Weights of a small GPT-style language model, trained from scratch on English Wikipedia: MLP 704 SwiGLU.
MLP neurons of a small language model. Each row is named by its layer, matrix (gate and up: input weights) and neuron, and shows model dimensions 112-239. Each number is 128 + 24 x the weight over its row's rms, rounded and kept within 0 to 255. A neuron's up and down rows have the sign that makes its largest values positive.
After each neuron's rows, "fires on" lists the tokens most often at its 100 highest values on Wikipedia text that the model never trained on.

L2.gate571 [165 120 127 147 140 133 119 149 131 117 145 161 145 129 116 122  94 181 147 111 181  95 107 103 101 148 102 142 114 135 172 136  93 129 138 126 107  95 143 120 172 158 124 134 160 121 105 144 142 110 149 119  92  89 128 157 163 119 144 162 167  99 119 107 107 103 135 130  98 173 110 117 140 134 141 116 128 105 145 113 161  87 129 154 125 144 122 187  95 122 122 144 170 157 109 118 115 143 108 150 107 114  85 134 139  85 125 156 169 165  98 165 144 134 130 105 132  89 145 101 113 129 115 132 121  98 107 127]
L2.up571 [143 147 161 146  72 118 130 101 176 135 140 171 175 155 125 122 108 160 111 124 162 103 152 116 117 166 112 101 111 121 182 136 130 120 112 127 143 140 119 101 187 157 102 101 103 133 120 144 174 127 118 135 113 102 113 146 116 145 131 146 170  81 129 150 140 157 129 126 106 154 111 134 169 114 145  87 105 105 134  76 136  92 158 106 124 157 125 152 104 103 103 124 142 182 131 114 106 147  82 156 113 155  75 117 125  92 125 153 163 162 133 143 159 142 106 130 138  83 130 158 104 121 105 126 124 134 132 118]
fires on: " R"

L9.gate258 [123 129 106 202 105 105  77 121  97 123 117 123 108 133 119 132  85 158  88 117 142 104 134 127 125 118 101 105 127 136 146 179 193 126 123 163 124 150 132 165 119 127 138 101 141 116 105 119 143 121 154 131 147 163 121 105 100 167 155 169 108 102 151 121  90 120 148 126 147  86 134 123 137 104  95 127 114 136  72 101 131 126 158  80 162 182  99 133 125 166 172 106 118 126 148  74 122 135  93 112 105 151 183 147 126 140 118 150 119 111 108 125 124  81 138  84 101 121 124 127  90 138 138  78 127 112 167 140]
L9.up258 [140 119  80 139 108  87 103 158 149 121 130 149 118 132 151 165 165 132 107 136 156  86 127 136  86 111 102 139  82 111 110  99 167 148 129  73  79 102 116 154 116 147 144 155 123 117 144 137  92 101 124 135 134 114 113 194 108  94  83 141  93 117 145  96 129 136 135 166 151 145 127 139 142 122 119 111 141 149 137  84 152 142 156  81 144 135  95 147 131 141  96 118 124 147 130 158  84 111 147 154 102 161 141 146 135 195 116 123 143 131 134 155 122 109 108  83 119 137 121 111 150 119 109  70  81 120 167 143]
fires on: " of", "en", "ven", "re", "k", "le"

L5.gate538 [102 149  93 146 121 141 133 102 126  99 146 135 157 109 111 133 121 168 122 175 119 113  97 167 108 134 126 123 149 128 149 130 154 129  92  99 116 137 119 141 137 131 154  90 127 121 103 142 131 114 133 134 134 112 146 101 124 166 148 110 110 170 126 121 136 155  98 165 156 122 108 102 153 124 160 152 114 163 122 105 121 123 134 132 130 105 191 109 168 144 124 160 102 132  94  98 109 175  98 117  84  94 152 123  66 117 138 125 150 155 119 153 131 119 172 136 139 168 109 128 120 121 158 116 154 127 159 148]
L5.up538 [154 161  95 107 110 160  91 165 148 128 110  98 137 121 123 138 136 158 101 140 153 129 129 126 123 165 113 118 153 131 179  98 138 143 142 130 127  97  94 134 130 117  98 107 159 137 148 105 114 123 194  92 160  83 119 127 113 131 140  84 124 132 100 132 127 134 119 139 127 110 118 148 141 106 148 119 134 119 156  97 114 113 140 132 110 112 108 179 147 145 119 132  72 152 153 137 131  99 136 154  68 118 134 106 103 116 120 144 137 120 123  92 123 125 140 115 146 153 132 100 122 127 112  51 132  94 172 113]
fires on: "re", "g", "erm", "en", "que", "e"

L8.gate667 [139 120 173 109 145  81 121 140  94 135 126 160  92 131 100 116 153 158 112 142 123 126 118 151 140 155 118 132 151 147 158 117 136 188 120 159 135 126 118 123 118 135 153  99 123 119 120 134 205 126 117 109 124 161 117 125 139 116 160 141 114 124 104  99  81 106 120 128 112 108 129 120 121 165  99 178 165  98  91 143 119 112 123  82 112 131 147 116 123 148 141 158 132 100 163 104 173 133 174 145 141 121 129 129 166 135 149 114 133 137 112  82 111 155 133 135 146 154 164 153  69 121  94 173 115 135 163 130]
L8.up667 [143 106 151 142 172 120 145 140 124  55 111 132 123 106 129 105 149 113  70 143 134 116 119 158 144 151 132 153 169 149 115 104  86 159 156 130 139 138  93  76 142 134 165  89 140 155 165 113 125 141 131 118 135 126 112 117 172 144 134 126  65 146 131 131 132 125 165  80 127 123  80 142 115 129 141 137 132 128 134 100 132 142 103 133  77 130 112 118 133 119 127 133 146 130 142 115 134 122 160 134 137 100 141 127 189  71 137 111 124 115 127 115 139  93 101  72 114 162 141 133  92  73 104 146 117 121 120 149]
fires on: ".\n\n", "\n\n", "acing", "ing", "is", "19"

L4.gate293 [178 132 141  90 127 156 104 171 156 159  98 115 176 124  76 128 165 137 157 115 122  89 130 146  77 129  90  85 140 113 137 150 174 132  97 132  98 130 126 141 169 140 109 129 119 144 119 113 155  88 135 150 106 127  95 145 111 113 169 162 170 122 106 134 153 110 101 112 105 137 113 120  78 120 139 152 114  73 126 139 121 140  90 143 129 138 112 156 152  84 104 124 150 158 104 115 100 132 133 169 110  94 120  87 128 152 133 163 120 143 107 134 142 138 106 107 161 128 121 118  74 139 130 110 111 117 111 144]
L4.up293 [150 109 150 141 155 137 124 124  87 155 114 120 139 118 113 135 138 112 180 146 113 133 123 152 117 122 123  94 122 112 128 120 122 197 139 168 138 113 113 167 108 135 145 154 138 177 127  94 172 124 124 136 121 143  86  79  76 119 131  98 154 132 132 113  96 105 141  91 109 140 103 110 115 102 155 148 106 150 110 121 116 152 140 102 161 170 148 169 139  96 116 134 113 170 107 136  95 135 133 132  70 177 145 114 143 102 113  99 120 140 132 164 136 110 107 104 111 150 126 109 131 139  94 113 158 140  93 103]
fires on: "19", "18", "17", "20"

L8.gate27 [122 132 150 128  98 104 167 163 142 116 118 127 115 171  93 104 111 104  96 105 128 129 124 119 107 109 125 133 120 148 130 125 141  69 102 128 131 130 161 163 148 111 143  88 140 141 148 110 155 111 152 121  61 129 134 180 139 158 152 118 106  92 148 140 120 150 145 148 119  96  96 103  90 148 154 122 141 146 129 132 140 109 107 129 134 141 134 134 162  91 132 181 108 129 162 156 165  92 153 166 110 161 171 121 135 151 174  89  95 163 106 101 135 120 151  96 135 104  95 144 121 163 131 133 121  94 150 139]
L8.up27 [140 131 111 112 142 114 127 138 130 107 110 155 125 126 118 124 124 101 131 141 105 126 146 132  94 131 111 172 123 148  98  69 160 118 116  86 138 141 121 119 154 134 134 108 115 137 151 109 102 138 135 143 150 163 148 154 102 142 147 165 110 144 127 119 128 120  79  96 151 120 146 104 138 142 138 101 144  95 162 138 140  91 135 111 168 113 111 150 139  73 169 135 108 128 140 145 104 158 118 141 131 106 102 177 123 124 155 147 130  92  88 134 127 132 131 108 151 144 132 120 117 130 117  85 116 142 134 152]
fires on: " n", ".\n\n", " pre", "|"

L5.gate627 [ 82 156 160 126 169  99  85 152  86 145 143 164 128 118 171 158 107 123 125 144 119 145 108 167  77 146  97 128 132 134 106 125 128  83 152 103  81 116 143 103 108 168  86 107 101  98 145 126 134 129 141 183 138 142 141 162 145 113 134 170 144 134 126 120 152 128 158 145 143 152  88 138 137 112 105  84 122 161 109 154 145 156 107 155 109 118 121 144 157 145 108 109 139 178 110 151 135 126 116 122 153  91 137 112 135 128 116 144 159 101 110 130 131 121 182 116 157 124 119 126 167 118 101 147 142 135 142 133]
L5.up627 [161 161 149 137 118 150 129 148 153 161 117 129 102 145  69 127 122 136 158 113 178 159 140 153 108  97 122 120 156 125 127  95 118 105 162 115  95 170 109 114 124 171 129  99  87 115 128 108 136  87 121 172 144 108 139 112 110  96 151  91 121 114 147 107 153 127 147 116 126  92 113 101 130 133 174  79 155 164  61 120 139 128 140 167 140 166  96 149 133 126 130 105 147 178 130 130 140 192 134 129 123 134 122 156 119  87 165 133 131 144 136 131 121 129 138 108 134 133 113 170 112 126  80 172 131 121 123 114]
fires on: "\n\n", " in", " as", " a", " |", ")\n\n"

L4.gate7 [156 115 156 102 158 148  86  99  74 145 150 134 125 149  71  73 122  91 133 151  96 101 153 141 103 120 113 124 113 112 110 141 106 110 162 137  99 149 175 204 143 130 144 127 123 113 134 110 116  99  90 115 171 131 118 141 119 103  81 119 181 124 121 127 111 130 134 117 128 100 126 114 128 103 149 129  99 143 109 121 107  98 132 133 141 130 186 117 142 139 112 109 128 114 131 101 135 148 141 109 133 148 164 158 108 124 137  87 156 108  87 150  82 106 148 101 129 144 150 102 104 164 143  82 126 124 102 134]
L4.up7 [130 163 128 142 163 173  96 124 140 139 116 126 154 122 111 107 189 101 153 143 100 129 135 120 112  86 121 137 149  81  93 158 107 171 128 155 134 128 127 158 122 119 140 143 129 143 146  99 134 128 112  98 140 117  97  89  83 164 189 125 146 152 114 158 108 132 135  75 146 141 124 101 107  83 156 179 135 139 182 144 121  88 107 143 157 153 175 141 104 130 143 130 113  91 116 114 112 168 170 141 136 162 128 134 128 103 123 162 131 135 111 129 142  90 165 115 147 162 119 139 145 102 132 125 110 104 122 139]
fires on: "20", " co", "19", "t", " Co", "18"

L8.gate541 [ 94 142  84 120 125 127 154 132 128 139 104 113  85 126 121 136 106 121  77 128 134  93  89 128 148 153 145 110  97 124 147 142 131 152  93 111 144 133 149  99 142 139 124  88 137 153 152 134 161 103 122 126 137 181 137 185 142 152 107 150 100 109  91 181 142 145 136  94 150 116 126 162 108 114 159 110 174 140 124 142 114 177 127 143  96 131 159 157 168 109 123 142 112 104 113 114 172 132 118 174 146 124 108  96 142 136 132 122 103 111 132 122 156 159  80  90  98 129 102 152 119 130 160 114 109 163 156 150]
L8.up541 [131 135  95 103 100 139 182  87 126  97 107 139 125 100 134 139 131  92  90 168 146 170 126 137 128 179  99 108 169 141 122 101 135 132 137 137 118 144 104 107 203 151 136  77 149 160 152 124 166 132 126 145 169 109 118 201 164 140  93 146 116 133 138 113 148 150 152  50 133 126 139 117 124 111 137 132 158 107 109 109 134  95 116 130 149 108 184 152 124  94 182 147 111 102 114 129 122 130 100 190 153 131 132  93 138 127 119 172 131 122 149 129 109 113 109 132 100 138 154 145  78 151 115 118 147 155 129 130]
fires on: ".\n\n", "\n\n", "|", " |\n\n", "ing", "."

L5.gate27 [159 142 123  99 141 117 128  70 123 111 149 146 143 117  93 121 120 122 190 179 112 126 145 116  76  79 140 103 118  88  89 118  85 100  98 116 104 133 106 118 136  95 113 163 116 148  67 140 121 129 158 151 121 143 112 131 103  94  76 121 152 153 115  99 201 145 124 128 137 109 174 117 105 132 141  62  86 142 136 109 128 124 148 133 156 117 125 146 116  99 116 122 149 121 117 159 145 123 121 155 116 135 132 123 110  85 119 139 162 135 129 125 119 111 118 117 117 120 126 112 131 136 156 126 139  95 123 146]
L5.up27 [150 164 123 177 134 159 135 131 157 111 153 123 152 144  84 141 130 145 127 156 138 153 103 118 112  67 101 114 156 123  80 137  97 107 136 139  88 114  94 106 135 149 124 112 110 137  62 167 134 142 160 181 122 131 120 102 184 114 133 112 112 146 131 188 149 144 120 133 148 169 158  97  88 131 151 117  91 119 110 111 151 174 143 120  98 149 119 108 115  99 117 131 131  93 126 102 141  89 148 140 139 154 135 141 129 145 141 126 111 117 158 126  96 123 115 122 126  90 114 140 111 108 185 111 143 154 165 146]
fires on: "n", "ent", "nd", "e", "em", "."

L4.gate129 [138 167 125 108 128 113 145 183  90 109 147 150  95 118 166 110  84 125 139 151 109 104 125 126 131 153  89 124 109 103  89 106 148  80 131 139 148 137 116 154 131 128 103  97 138 136 142 135 132 169 159 126 108 133 140 123 160 128 135 102 150 130 122  83 136  87 144 181 124 145 108 132 119 114 118 150 137 146 138 142 167 140  99 131  96 122 105 136 167 144  88 135 113 154 164 144 170 129 154 169 109 105 139 124 148 140 171 141 133 102 138 105 148 149 112 122 119 108 137 123 131 124 116 156 141 131 120 151]
L4.up129 [ 96 177 145 159 109 139 112 128 157 153 125 101  93 145 123 159 116 129 159  77 152 130 128 136 132 144 117 125 107 161 159 101 135 159 123 129  89 147 146 125 135 124 149 154 129 135  95 152 109 109  75 101 120 109 126 122 158 133 130 142 111 135 143 111  91  95 120 110 172  95 154  95  95 105 196  80  99 142 147 152 125 125 134 136 126 151 132 132 152 137 121 153 174  92 133 104 115 101 143 143  69 100 113 154 145  80 136 127 149 115 144 124 126 137 130  75 116 112 105 128 112  86  59 138 101 103 126 135]
fires on: " |\n\n", "\n\n", ")\n\n", "-", " Pro"

L5.gate651 [168 124 136 134 113 162 165 121 132 124 152 116  96 117 156  85 138 140 125 117 120 133 136 122  93 107 104  94 119 148 119 189 122 123 131 165 133 152 141 132 147 189 115 158 134 110 166 137 141 151 138 124 109 103  94 120 155  84  92 104 163 143  76 109 167 133 134 140 149  91 117 130 101 113 140 108  99 111 139 136 155 114 129  98 126 128 130 167  89 128  92 125  85 130 115 146 167 159 134 125 162 141 134 170 128 103 168 130 125 135 142 131 156 101 105 102 145 118 159  83 136 107 108 111 151  92  94 129]
L5.up651 [135 154 147 129  94 109 113 103 153 155 116  87 105 112 118 104 162  98  73 125 121 116 116 133  91 125 116 117 122 169 103 112 113 106 143 101  61 119 109 145 149 131 108 111 122  98  82 151 179 122 125 143  98 175  92 101 133 131 154  92 129 119 136 109 180 103 111 131 136 116 122 132 100 149 132 112 127 136 113  75  98  96 101 110 152 141 153 116 124 114 159 144 137 148 139 110 132 151 154  76 143 108 107 130 148 140 104 111 102 139 154 134 127 123  91 126 129 112 151 134  98 151 159  91 121 151 120  88]
fires on: "em", "end"